From a checkpoint of a small transformer trained on Wikipedia: 2 heads of 128, untied embeddings.
MLP neurons of a small language model. Each row is named by its layer, matrix (up: input weights) and neuron, and shows model dimensions 112-239. Each number is 50 + 10 x the weight over its row's rms, rounded and kept within 0 to 99.
After each neuron's rows, "fires on" lists the tokens most often at its 100 highest values on Wikipedia text that the model never trained on.

L7.up230:51 57 50 55 46 52 46 46 45 50 54 48 48 36 69 73 58 57 45 53 54 56 33 39 40 61 56 49 51 54 45 38 49 36 61 42 51 47 45 42 49 47 71 49 45 34 56 55 57 52 51 50 67 66 66 58 60 33 56 34 55 60 43 50 40 42 55 65 56 40 46 43 46 51 43 56 52 63 46 57 36 52 45 63 48 49 76 31 66 38 48 45 44 53 45 54 46 78 42 51 65 66 48 62 58 61 37 34 57 54 50 53 42 53 61 51 34 48 58 57 63 59 56 46 45 38 47 47
fires on: " S", " W", " St", " Ar", "w", "b"

L6.up437:39 35 50 52 50 37 53 41 64 40 71 63 40 61 52 54 49 51 48 32 61 49 54 60 35 59 44 46 36 39 56 62 66 54 45 55 62 56 74 58 59 27 54 39 71 53 51 18 75 39 51 53 65 69 41 37 45 58 48 63 47 40 52 36 47 35 49 43 39 51 52 63 52 42 57 45 60 52 63 54 42 47 48 55 35 53 36 65 57 56 47 51 66 48 68 37 51 38 48 56 60 50 37 42 51 58 64 34 54 43 57 38 44 58 47 40 45 58 56 43 43 57 53 43 51 54 53 48
fires on: " the", "0", "it", "ific", "8"

L2.up271:60 62 48 60 61 34 47 57 54 49 39 33 60 22 40 41 54 54 50 53 50 47 60 51 54 35 42 56 49 47 37 67 54 39 47 43 43 49 56 49 25 59 40 36 51 42 58 47 50 35 45 61 32 59 59 44 47 77 90 59 37 36 46 66 50 55 49 49 48 44 36 48 53 59 59 53 43 37 71 57 67 42 40 50 34 51 58 43 56 44 52 46 61 53 51 49 34 39 49 49 44 51 36 45 65 63 33 59 51 68 67 58 60 40 32 56 53 43 66 50 54 52 39 28 54 64 58 52
fires on: "al", "ol", " Sal", " col", " Mal", "is"

L2.up708:29 61 42 55 50 50 49 40 52 28 49 62 32 55 58 42 53 52 55 46 48 64 55 39 59 37 40 41 46 73 58 41 32 44 50 45 46 50 51 30 60 42 47 54 52 51 53 54 41 59 47 51 46 69 43 39 48 38 45 43 29 51 53 49 49 46 37 46 35 63 68 40 40 37 47 38 55 37 52 39 45 36 46 47 49 49 44 35 49 33 38 49 60 41 52 43 39 55 43 48 54 40 65 49 59 60 58 38 55 50 61 56 34 40 60 61 55 49 53 45 33 65 40 60 44 50 54 70
fires on: "k", "r", "n", "ur", "y"

L2.up236:48 47 54 47 69 47 45 63 30 34 40 50 47 56 62 43 50 76 46 50 58 44 48 45 47 39 74 45 56 47 67 56 78 52 52 39 55 64 65 55 44 42 53 48 46 32 45 57 58 48 58 59 56 35 49 51 54 58 54 55 48 55 40 67 41 46 65 56 56 65 71 52 48 51 52 49 36 47 42 44 44 39 44 53 52 76 66 39 54 31 48 34 53 42 48 56 33 47 51 61 37 44 57 52 51 48 63 48 71 60 41 55 54 58 62 52 50 40 38 61 52 59 55 59 44 62 46 38
fires on: "\n", " |\n", "u", "gl", " I", "mp"

L2.up120:58 45 47 64 50 38 37 41 50 55 41 47 47 61 57 50 54 56 48 46 60 46 70 65 59 52 56 50 38 72 47 45 54 57 47 57 50 49 48 60 61 60 56 65 54 31 51 45 55 59 55 69 47 50 50 55 43 44 28 49 51 69 49 40 49 48 67 54 64 25 62 64 50 50 56 71 50 50 51 38 34 53 51 34 55 64 31 46 29 52 54 48 38 51 47 38 37 44 72 60 64 53 58 46 45 64 65 24 45 68 38 46 46 41 58 42 38 31 37 33 54 59 65 41 41 50 49 55
fires on: "en", "le", "ur", "our", "m"

L2.up763:41 67 37 45 62 51 43 59 48 37 68 50 38 40 45 64 33 57 50 53 46 58 45 38 46 59 33 48 33 47 59 33 43 55 71 50 53 48 45 35 46 27 58 43 48 34 48 57 60 52 56 47 50 46 42 57 55 60 46 50 54 46 71 45 55 52 57 52 49 26 48 45 40 43 39 33 47 61 48 36 62 64 48 57 38 57 63 43 57 46 63 41 31 35 75 46 52 48 41 43 47 62 52 59 65 55 34 58 48 58 63 49 54 47 41 53 38 46 44 49 57 39 49 30 55 51 49 39
fires on: "-", "ing", "cl", "ff", "ac", " Mac"

L6.up125:61 34 36 50 54 40 58 48 51 41 59 66 59 49 54 56 50 39 58 49 34 57 47 42 35 46 56 75 53 36 53 58 47 54 58 42 43 51 67 31 37 35 52 40 56 36 59 35 55 74 50 62 58 29 30 64 43 55 47 53 60 39 53 67 28 54 50 71 41 38 62 55 32 64 45 44 47 42 63 46 40 55 50 54 44 60 57 55 61 55 37 43 29 42 45 53 54 41 64 39 50 35 43 42 57 62 38 29 62 48 28 58 55 60 38 58 57 39 49 44 51 47 57 50 61 50 66 51
fires on: " |", "he", "av", "l", "u"

L2.up842:63 38 62 31 65 49 50 48 48 36 46 59 60 42 55 50 68 60 46 65 47 54 42 45 55 52 38 61 40 41 43 72 47 46 48 44 67 47 50 54 43 31 41 33 53 45 64 51 70 43 41 53 33 60 55 53 48 44 42 61 56 60 55 52 34 29 55 63 44 29 41 54 48 48 35 54 56 55 47 23 60 44 54 30 62 44 50 27 52 53 49 56 54 63 37 61 55 41 52 70 50 56 58 62 58 53 59 63 63 37 80 64 57 44 43 42 51 37 40 52 55 52 41 32 49 59 54 50
fires on: "r", "all", "am", "ap", "a", "er"

L2.up887:50 44 43 39 54 45 53 60 29 49 36 46 46 53 65 47 55 42 53 67 50 49 63 39 65 64 59 57 49 41 44 47 78 51 37 51 49 51 62 38 60 36 49 53 56 50 56 46 34 42 67 40 58 25 61 25 56 50 44 39 59 50 40 35 39 36 41 49 50 54 32 55 71 59 46 62 44 45 45 52 43 64 64 50 46 67 45 45 61 37 36 48 64 47 64 71 33 52 52 49 35 44 49 34 45 49 41 47 54 43 36 61 44 54 49 47 68 27 50 41 63 56 47 59 48 57 50 50
fires on: " to", " not", " may", "un", "ot", "g"

L2.up796:40 41 53 40 46 46 50 57 33 65 54 57 57 49 51 58 46 42 61 58 60 51 39 47 48 61 56 50 59 43 58 69 51 44 57 38 42 41 55 50 37 53 53 62 71 56 55 55 32 57 45 47 34 42 43 45 46 45 54 40 45 50 45 67 46 76 43 41 60 46 46 44 46 58 49 54 39 50 37 69 25 43 55 59 47 72 55 26 59 48 42 39 40 46 74 40 49 31 73 45 26 58 54 43 37 61 63 49 45 56 51 71 43 46 40 52 33 33 71 58 40 42 51 45 57 49 55 45
fires on: "ight", " Year", " Website", "ent", "ort", "ensity"

L2.up242:58 63 61 42 50 53 47 57 41 47 43 63 41 39 57 54 60 57 46 45 66 53 48 43 42 47 54 43 34 58 44 36 38 54 65 31 41 60 51 56 47 53 35 53 42 37 46 59 59 56 45 45 32 55 46 55 77 47 65 53 55 51 52 53 50 69 63 48 45 46 59 26 48 59 54 39 61 69 52 28 77 46 50 48 54 63 53 44 46 54 40 51 61 40 53 50 52 40 39 54 46 32 31 53 70 57 48 45 41 51 52 44 67 59 70 48 48 35 57 48 32 54 49 53 27 53 47 56
fires on: "-", "-d", "-p", "-H", "–"

L7.up729:41 35 49 52 28 46 75 69 51 44 53 56 52 45 58 51 51 63 61 58 43 52 35 45 53 57 41 45 51 50 57 57 36 37 54 63 61 40 48 53 49 55 34 44 66 55 65 46 51 56 51 48 32 54 49 38 65 48 46 47 48 49 45 27 62 57 48 41 57 36 43 64 50 34 52 45 46 49 46 56 37 23 66 45 53 39 56 45 46 34 54 49 47 50 63 54 51 42 51 49 44 48 55 54 65 47 48 60 41 64 56 40 55 56 48 20 55 50 53 41 60 49 53 33 47 47 49 36
fires on: " W", " sp", " H", " v", " St"

L2.up903:37 61 31 63 39 39 47 58 48 49 44 35 39 39 39 42 44 59 69 59 44 33 67 60 50 42 43 48 56 55 27 77 65 30 37 49 30 47 58 69 42 63 60 35 42 48 45 47 40 24 48 62 38 70 40 39 43 57 61 64 35 43 55 63 49 53 59 45 53 41 26 57 56 51 36 51 31 62 44 55 49 32 48 64 41 65 53 51 50 62 59 47 64 38 47 48 40 38 56 64 54 45 37 47 59 59 66 54 57 54 57 46 50 60 45 40 56 44 53 57 53 58 67 49 67 50 45 41
fires on: "ol", "al", "ut", "d", "os"

L6.up410:41 46 56 43 50 39 56 39 54 66 58 52 57 67 49 43 51 50 55 54 43 51 40 36 32 50 45 59 44 37 55 45 44 56 62 50 45 65 35 39 33 55 61 57 58 33 29 55 67 44 63 42 40 53 53 43 57 51 54 50 28 48 42 47 84 54 40 45 50 54 39 51 39 72 60 42 51 55 68 39 61 58 35 64 50 42 47 52 47 53 62 48 55 72 60 43 55 36 63 58 62 30 43 65 50 58 47 49 51 36 44 52 56 31 49 58 48 62 62 72 55 54 30 54 36 46 52 51
fires on: "an", "m", " Vi", "in"

L2.up84:31 48 42 58 50 47 60 43 49 41 57 67 35 59 34 63 69 45 39 58 17 37 43 43 57 55 66 52 46 56 65 63 48 43 53 59 56 74 55 61 59 51 42 58 52 64 68 37 45 34 62 47 61 57 48 60 40 42 46 52 52 50 40 47 29 65 37 51 63 47 40 62 47 47 45 69 66 47 37 43 42 53 57 45 38 65 47 36 45 38 71 58 46 52 41 41 42 61 64 37 68 42 66 40 36 48 55 46 48 55 49 46 64 67 38 35 41 61 42 46 58 38 60 49 25 55 43 32
fires on: ":", "\n\n", "ST", "):", " mi"

L2.up167:39 62 32 52 40 62 55 37 43 39 62 52 50 52 54 54 52 49 52 52 44 52 57 29 40 54 51 53 61 34 53 47 42 45 58 51 50 52 51 51 48 46 64 55 70 51 69 49 39 32 54 51 51 34 49 58 36 63 47 60 57 44 52 34 38 67 56 54 56 46 53 56 41 38 53 61 33 56 38 47 58 49 54 49 50 55 75 54 29 41 75 40 60 52 47 50 35 48 36 47 46 62 43 36 64 44 59 57 60 45 40 37 57 56 69 45 28 59 42 69 58 44 39 62 56 60 27 37
fires on: "le", " back", " up", "ater", "ed", "ing"

L2.up365:46 57 46 46 74 63 39 33 41 68 38 41 68 43 63 59 45 37 54 29 55 49 39 62 46 46 48 56 41 49 44 51 41 63 38 29 44 58 45 47 43 47 50 34 57 33 49 66 54 41 56 63 38 41 48 54 53 44 55 59 38 37 54 44 27 51 53 50 48 62 38 56 38 47 63 40 31 57 57 54 48 59 45 38 55 52 60 70 56 49 45 59 55 59 59 59 37 46 29 51 67 61 67 52 52 53 56 53 47 65 36 45 60 47 60 39 58 56 34 40 59 51 57 48 49 63 47 40
fires on: " rec", "e", "9", " Rec"

L7.up946:33 53 43 57 68 61 52 42 43 46 36 51 53 39 67 49 36 36 55 37 53 69 40 42 51 60 31 50 48 51 57 47 45 69 46 52 47 52 62 42 40 48 50 52 66 61 45 56 50 56 54 52 51 56 43 45 43 55 38 57 58 50 47 39 53 55 56 39 53 50 40 49 48 44 46 49 60 39 60 41 54 58 47 47 30 59 44 30 46 40 26 44 33 36 50 32 43 50 41 49 61 56 55 58 61 53 44 55 41 44 49 52 42 34 45 38 51 65 45 47 53 52 28 51 33 43 68 39
fires on: " sp", "w", "r", "\\", "ew", "k"

L2.up272:52 45 46 63 56 44 52 42 48 49 53 32 56 36 50 60 44 34 49 49 47 38 54 59 38 46 65 60 71 44 41 45 56 35 34 41 43 36 74 42 56 38 36 56 52 60 63 41 48 64 55 75 56 62 49 35 38 60 47 67 63 73 55 71 61 54 55 59 45 66 51 47 61 50 57 32 41 38 61 48 62 52 44 55 56 53 58 52 51 39 55 71 55 49 55 28 52 30 42 50 65 57 60 39 43 58 59 55 53 60 33 39 22 44 48 35 45 81 55 59 51 39 49 47 51 65 50 47
fires on: "s", "ing", "iving", "h", " Life", "ets"

L7.up995:36 51 56 39 39 41 42 46 60 56 40 20 50 70 58 55 46 52 50 60 43 38 59 47 48 61 76 55 54 51 54 29 70 74 58 49 55 45 45 51 37 42 63 62 40 46 47 57 49 34 69 64 47 57 55 52 48 48 54 45 42 61 37 58 52 41 70 43 55 42 46 36 40 60 39 35 51 42 53 43 34 55 42 53 39 59 37 50 63 59 59 49 42 47 42 54 51 48 60 39 59 54 57 50 49 58 42 45 38 59 59 51 47 32 34 33 71 51 65 44 47 46 46 43 25 60 41 64
fires on: "m", "c", " C", "our", "C", "M"

L6.up289:50 55 57 47 35 49 66 57 46 60 51 28 58 45 36 56 58 67 48 54 39 56 47 50 53 54 54 59 49 45 68 49 46 47 67 55 58 46 51 81 44 43 40 47 54 32 60 53 54 45 46 54 65 40 51 66 25 51 38 38 44 48 51 37 61 58 45 43 50 46 51 55 58 62 58 55 60 50 30 49 47 60 44 62 65 38 58 28 57 54 44 56 54 52 60 51 61 44 54 49 49 44 49 67 46 38 66 38 40 66 37 33 66 40 51 44 50 55 52 59 32 60 35 38 52 52 48 48
fires on: "0", " sq", "w", "q", "5", "4"